config.yaml
n_head: 3
vocab_size: 2048
norm: "rmsnorm"
init_std_o: 0.0
lr: 0.00118
warmup_steps: 200
schedule: "wsd"
z_loss: 1e-05
dataset: "wikipedia_en"
MLP neurons of a small language model. Each row is named by its layer, matrix (gate and up: input weights) and neuron, and shows model dimensions 224-351. Each number is 128 + 32 x the weight over its row's rms, rounded and kept within 0 to 255. A neuron's up and down rows have the sign that makes its largest values positive.
After each neuron's rows, "fires in" lists the words (lower case) most often at its 100 highest values on Wikipedia text that the model never trained on; "fires after" lists the tokens most often just before its 100 highest values on Wikipedia text that the model never trained on.

L4.gate903 [106 145 112 114 144  98 152 143  79 138 126 101 135 162  97 143 175 129  87  98 120 157 158 139 158 153 134 126  96 136 157 134 136 116 135 154  67 136 130  85 116 128 131 122  85 175  93 166 100 171 122 147 132 106 140 149  99 158 131  44 139 101 134 171 140 150 115 115 100 113 154  90 122 157  69 127 124 140 176  91 125 103 154 154 201 114 108 114 121 163 127 159 153 152 114 109 177  74 145 166 175 104  81 115 140 191 126  77 111  61 158 164 120 136  83 141 153 161 109 178 144 131 157 111  71 115  72 116]
L4.up903 [ 95 141 120  91  94 106 142 112 166 112 136  88 147 100 110 120 118  89 162 143 165 106 149 132 161 142 137 104  95 130 149 179 166 155 118 135 109 147  90  99 137 185 137 106 158 129  78 129 159 132 123 132  84 156 115 137  98 140 153 114 152 158 129 122 125 169 127  88 149 119 177 131 164 130 140 142 121 110 133 173 159  76 153  89 153  85 106 105  94 132 114 144 121 175  73 100 187 167 130  62 192 122 116  90 134 105  90 138 124  72 183 129 125 131 158 125  84 162  97 122 156 134 146 111 108 122 156 128]
fires in: "on", "one", "only", "mother"
fires after: ".", "\n"

L7.gate539 [150 111 135  90 154  99 107 161 169 115 167  98 153  96  99 144 170  93 213  55 159 110 131 165 105 135 128 166 103 127  99 148 163 126 119 186  98 157 192 107 132 135 172  81 104 107  75 139 128 148  85 138 166 158 124 159 130 172  71 110 128 141 108 139 155 134 189  99  97 152  81 120 141 122 108 160 136 121  98 140 149 132  81  73 123  85  67 132 153 189  93 169  66 101 140 155 134 151 107 174 196 105 105 161 123  88 168 175 105 106  78 174 176 135 110 118 118 148 151 117 150 149 127 130 101  93 147 130]
L7.up539 [139 111 151 162 115 131 176 152 125 160 123 141 174 134 144 140 135 165 154 146  73 104 124  72 101 105 111 182 116 162  86 154 149 150 149 143 140 178 128 122 144 105 128 179 147 188 136 186 108 102 157 119  75 121 144 107 129 121  63 112 143 105 135 127 124 154 128  94 173 110  79 106 152 186 155 136 131 120 128 119 137 156  54 190 161 158 145 116  86 145 133 133 112 132  84 152 135 189 148  97 179 157 152 133 159 119  97 109 126 163 128 188 174  99 120 120 160 163  94 115 180  98 169 115  99  98 161 113]
fires in: "of", "electric", "electrons", "patterson"
fires after: "e", " one", " some", " part", " many"

L2.gate475 [143 135  75 155 161 145 102 111 109 137  17 110 112 113 144 119 182 137 117 119 104  79 147 126  88 183  50 130  80 115 158 108  92 136 168 113  62  85 130 169 135 152 138 177 135 166 161 161 110 142 123 130 129 131 112 166 101 138 113  80 137 111 141 104  84  79 138 122 235 136 166 109 151 152 134 176 110 156 111 170  74 122 119 102 171 170 130 125  96 151 112 136 137 134  92 143 145 119  95 134 163 126 129 132 125 169 159 146 169  88 127 156 182 142 126 113 148  79 129 144 156  85 136 196  45 138 150  92]
L2.up475 [150  90 141 166 156 123 101 140 135 123 100 143 118  92 159  29 123 151 126 116 121 135 109 146  78 173 102 133  96 130 111 163 138 165 141 139  84 104 206 168 116  83 157 133  73 180 137 159  81 151 139  88 141 116 147 183 116 127 116 145 120  88 131 132 105 126 139 120 166 129 151 119 123 139 124  89 123 110 150 124  53 110 182  96 154 151 125 156  92 175 101 195 185 162 111 146 114 168  90 113 183  76 180 108 130 147 204 157 139 130  99 193 120 143 136 110 169 148 127  87 131 159 128 183 132 109 145 107]
fires in: "on", "released", "published", "one", "public"
fires after: ".", "\n", " was", "s"

L5.gate114 [ 80 163  71 180  82 160 110  88  75 110 150 105 164 147  99 144 127 103 170 116 195 136 121 118 175 165 146 128 117 177 136 124 155  87  87  71 158 118 116 131 142 107 123 137  71 116 123 152 127 112 128 117 134 150 109 115 149 157 177 108 114  98 129 153 114 137 112 131 150 126 114  78  34 192 158 132 158 219  64  84 161 126  61 150 153 148 126 182 138 128 124 144 137 151 148 104 132 133 112  90 127 167 184  88 155 136 169 130 117 156 149 146  85 135  98 101 111 141 139  89 115 158 122 141  48  84 117  82]
L5.up114 [110  95 130  75 183 107 106 164 142  66 136 141 145 233 115 136 119 175 176  97 100 123 189 125 149 207  95 140  95  76  62 151 181  86 111 109 108 102 143  88 130  77 161 123 172 137 134 156 139 139 135 147 178 113  98 139  89 157 151 149  66 148 161  97 137 128 151 120 131 159 142 203  94 117 165 135 105 116 141 154  99 197 141 113  86 151 137 180  95 176  74  71 135  96 110 128 148  97 129 110 126  41 146  90 127  97 148 117 156 169 109 128 164 146  82 128 156 188 177 126 155 112 133 104 162  86 157 134]
fires in: "this", "his", "whose", "its"
fires after: "hi", ".", " who", " It", ","

L4.gate165 [ 77 104  77 106  97  63  78 136 207 127 117 112 146 187 139  80 133 109  68 150 129 150 164 138 126 131 104 130 168 100 131 132  78 143 108  81 130  80 104 104 105 146  87 129 164 171 141 160 129 150 159 114 190 150  87 147 128 148  93 142  79 179 132 104 114 108 129 127 110  82 143 122  93  95 154 170 116 101 120 139 145 150 124 109 109 162 122 111 128 175  77  94 160 125 142 137 145 157 124 158 131  98 144 123 165 139  97  81  93 163 110 122 151 135 114 115 169 157 166  84  84 163 136 167 165 195 109 179]
L4.up165 [165 130  98 128 165  97  76 109 124  72  88  84  94 140 149 120  95  84 113 183  81 113 103 130  97 176 146 140 119 136  86 166 157 109  83 139  82 117 108 106 218 108  86 139 130 151 112 170 104 183 174 125 175 173 108 162 177 155  90 118 115  78 181 107 177  97 126 116 105  99 111 118  72 151 139 109  78 175 162 114 138 124  81 110 120 143  97 150 115 155 172  74 165 139 108 175 129 105 159 147  75 131 151 136 214 143 132 124 111 131 146 138  87 170 131 112 112 118 136 111  91 137 146  97 151 130 114 143]
fires in: "this", "it", "which", "its"
fires after: ".", ",", "I", " that"

L2.gate966 [150 132 128  97 111  96 121 119 121 134 155 147 147 167 151 109 125 112 104 109  86 172 144  55 145  93 149 112  53 135  69  77  51 118 107 147 179 162 119 112 110  84 170 125  65  65 165 148 206  84 120  97 113 163 123 110 156 127 141 145  49 148  94 137 179 142 134 101 137  47 155 118 136 113 193 110 112 111  83 147 174 118 106 133 112 129  92  83 141 155  38 129 135 116 130  93 141  94 154 100 141 171 142 201 118 106 129  98 129 146 139  91 143  71 152 168 138 116 129  87 145 177 123 101  90 101 149 109]
L2.up966 [118 145 156 203 165 116 111 176 150 108 106  94  30 130 101  79 120 154 141 163 134 142 106 104 146  97 127 112 158 137  88  79  98 202 172 180  97 100 131  89 133 155  79 106 154  45 134 105 122 143 109 164 152 179 107 160 100 205 132 160 197  64 150 115  70 122 210 117 125  68 103 188 163 109 121  79 150 129 127  47 120 140 113 114 104 116  97  83 160 113 152 204 111 114 142 145 179 154 156 139 125 118 146 134  78 106 149 147 126 107 158 134 151 123 111 137 123 176 102  87  94 116  96 139 148 122 138  78]
fires in: "us", "uk", "u", "usa", "uefa", "utc"
fires after: " |", ",", " the", ":", " and"

L2.gate572 [111 149 120 188 123 192 126  69 174  88  96 199 130 128 129  68  97 158  67 103 117 162 111 120 153  77  88 161 169 156 179 136 106 121 109 167 118 141 159 126 180 129 150 117 102 145 146 104 121 142 111 138 103 119 189 127 173 171 124 120 111 140 134 178 133 119 127 102 125 104  98 214 185 131 111 120 151 144 138  66 126 145 156  98 154 105 134 138 136  22 164 129 130 123 142 139 155 129 128 147 127 202 108 145  72 138 192  96 108 182 163  83 107 160  70 110 118 135  71 123 103 149 154 150 129 126 114 133]
L2.up572 [150 103  69 111 153  48  94  84 130 165  93 128 139 136  75 116 132 106  88 119 136 114 164 103  93  92 154 164  90 205 115 122  90 128 182  57  63 136 110 111 105 124 147 166 184 154 109 162 118 122 141 144 105 136  66 140 118 120 112 141 174 144 164 145 141 161 131 101 127 142 158 167  90  98 129 161 134  91  64 175 133  97 130 107 134 109  98 153 171 163 156 125 132 195 128  95 143 146 130 150 113 183 125 130 109 118 112 120 146 177 143 118 172 126 129 154 166 133 130 148 103 128  82 129 161 156 123 156]
fires in: "6", "7", "8", "japanese"
fires after: " |", ";", " ", ",", "|"

L4.gate142 [ 94 159 158 119 121 101 100 129 102 129 173 109 133 140 117 143 139 124  99 161 117  68 124  90 132 101 102 147 131 160 120 157  93 113 143 117 116 134 126 167 124 122 100 123 141 133 150 124 118 113 128 127 145 228 121 117  97  97 148  72 120 115 184 141 172  93  68 139 218  69  99 173  69 170 156 124 142 140 136  54 121 164 113 110 136 118 134 110 138 176 119  93 142 148 163 118 158 112  89 105 185 106 162 223 102  62 136 145 135 117 139 166 130 163 131 141 151 127 153 149 131  90 148 145 173  98 161  98]
L4.up142 [112 158 133 156 159 152  90  98 170 116 121  82  89 147  98 136 170 117 140 138 148 130 133 131 103 114 139 147  64 138 133 167 123 117  94 104  95 148 144 153  97 109 141 124 134 114 132 109 151  89 108 147 162 138 107  93 131  91  98  72  77 137 123 171 104 122 146 146 169 102  60  95  87 116  99  65 130 137 134 165 105 128 114 164 117 128 105 141 145 140 150  77 135 155 122 119 133 106 142 112 112 124 164 190  91 100 113 148 120 116  73  98 111 129 110 128 148 136 210 124  64 103 136 107 127  98 151 124]
fires in: "this", "which"
fires after: ".", ",", " of", " in"

L4.gate712 [170  74 110 135 138 157 134 157 148 113 202 156 191 125  85 136 127 143 114  66 172 109 123  98 145 124 110 141  68 195 144 139 116  80 186 122 123  44 111 114 143 139 136 157 131  77 185 138 195 112 148  56 188 159 142 125  80 134  87 159 116 131 102 116 102 106 117 130 122 142  58 107 157 117 147 117 187 139 145 121 135 127  56 155 106 133 172 127 102 135 110 126  86 118 150 102 125 139 157 170 179  49 184 136 143 143 114 113 138  72 116  94 127 144  80  98 108  97 163 106 131 159 154  63 117 106 113 127]
L4.up712 [158  71 111  90  85 119 199 131 102 125 100 109 133 150 126 124 162 154 105 131 131 142 157 133 130 147 199  87 136  99 109  98 188 124 150 123 111 104  55 146  92 102 140 125  80 114 127  99  84  99 146 154  93 123  89  98 150 155 121 148  87  81  93 167  76 189 135 109 121 198 115  84  80 104 125 111 134 120 165 118 167 149  93  78 131 207 129  79 143 144 198 115  82 102 131 171 138 158 114 117 141  74  69  94 151 141 134 129 127 183 165 114 149 146 162 165  89 139 154 137 120 140 127 168 195 116 151 133]
fires in: "well", "high", "of", "highly", "big", "outstanding"
fires after: " B", " as", " O", " the", " a", "B"

L2.gate313 [202 149 127  95  43 139 134 138 172 161  78  82 161 116 149 128 124 187 124 106 130 107 192 159 147 141 211 172 117 143  80 137 152 180 107  94 151 155 108  95 109 144  77 121 203 129 129 171  85  91 133  97 185 177  94 115 129 149 135  43  84 131 179 194 158 152 122 147 155 116 108 148 127 153 106  77 179 111 124  68  99  90 168  93 144  69 159 125 126 127 107  65 152 121 143 104 151  58  87  80 162 146  82 167  54 139 170 115 116  91 177 137 123 110  86 162 122 126 116 157 120 142 157 157  98 147 111 136]
L2.up313 [114 129 107 117 144 156 118 129 162 121 151 157 166 106 150 111 165  88 121 104 169 148 119  73 174  31 127 148 149 136 133 169 118 183 157 178 188  96 110 120 131 167 152 129 147  90 177 131 169 129  66 124 152  74  90 138 127 127  77 164 173 101 127  56  95 193 149  79 131 134 175 145 162 118 102  94 149 100 114 171 148 150 165  70  53 156 171 136 122 112  89 142 134 129 138 118  95 116 109  54 139 110 118 120  82 185 134 154 198 113 121 154 192 193 196 148 160 139 138 104 128  73  95 115 148 138 137 100]
fires in: "0"
fires after: " |", ";"

L2.gate811 [122 132 102  92 179 146 107 147 175  88 126 104 154 169 109 128 183 205  37 104 172 152  93 110  89  95  67  92 103 126 118 167  94 115 188 165 154 134 137 144 148 106 137 100  96  79 166 199  92 136 140 150 120  89 132 165 119 106 127 147 117 141  90  67  97 114 133 129 133 145 113  84  42 132 139  39  80 141 100 116 121 113 176 115  97 128 140 144 130 123 162 118 133 105 118  84 196 192  99 137 117 151 151 129  40  81  98 182 114  97 138 145 118 199 107 142 136 105 140 108  71 111 144 100 148  90 117 142]
L2.up811 [168 116  96  75 137  77 156 113 132  63 113  85 129 119 124 130 182 174 132 108 121 167 108  93 114 164 120 123 119 181 105 169 137  84 178 143 107  82 145  99 153  91 167 106 109 136 148 141  90 112 191 166 144 104 112 103 105 129 122 153 132 135  98  68  99  94 119 142 160 217 142 133  62  85  96  55 153  71 153 141 104 118 156 167  94  93 135 174 126 153 170 132 110  87  97 146 139 176  87 156 167 147 103 134 117 104 130 122 130 108 165 167 168 184 123 139 141 174 124 124  71 122 171 111 135 129 119 179]
fires in: "which", "this"
fires after: ",", ".", "s"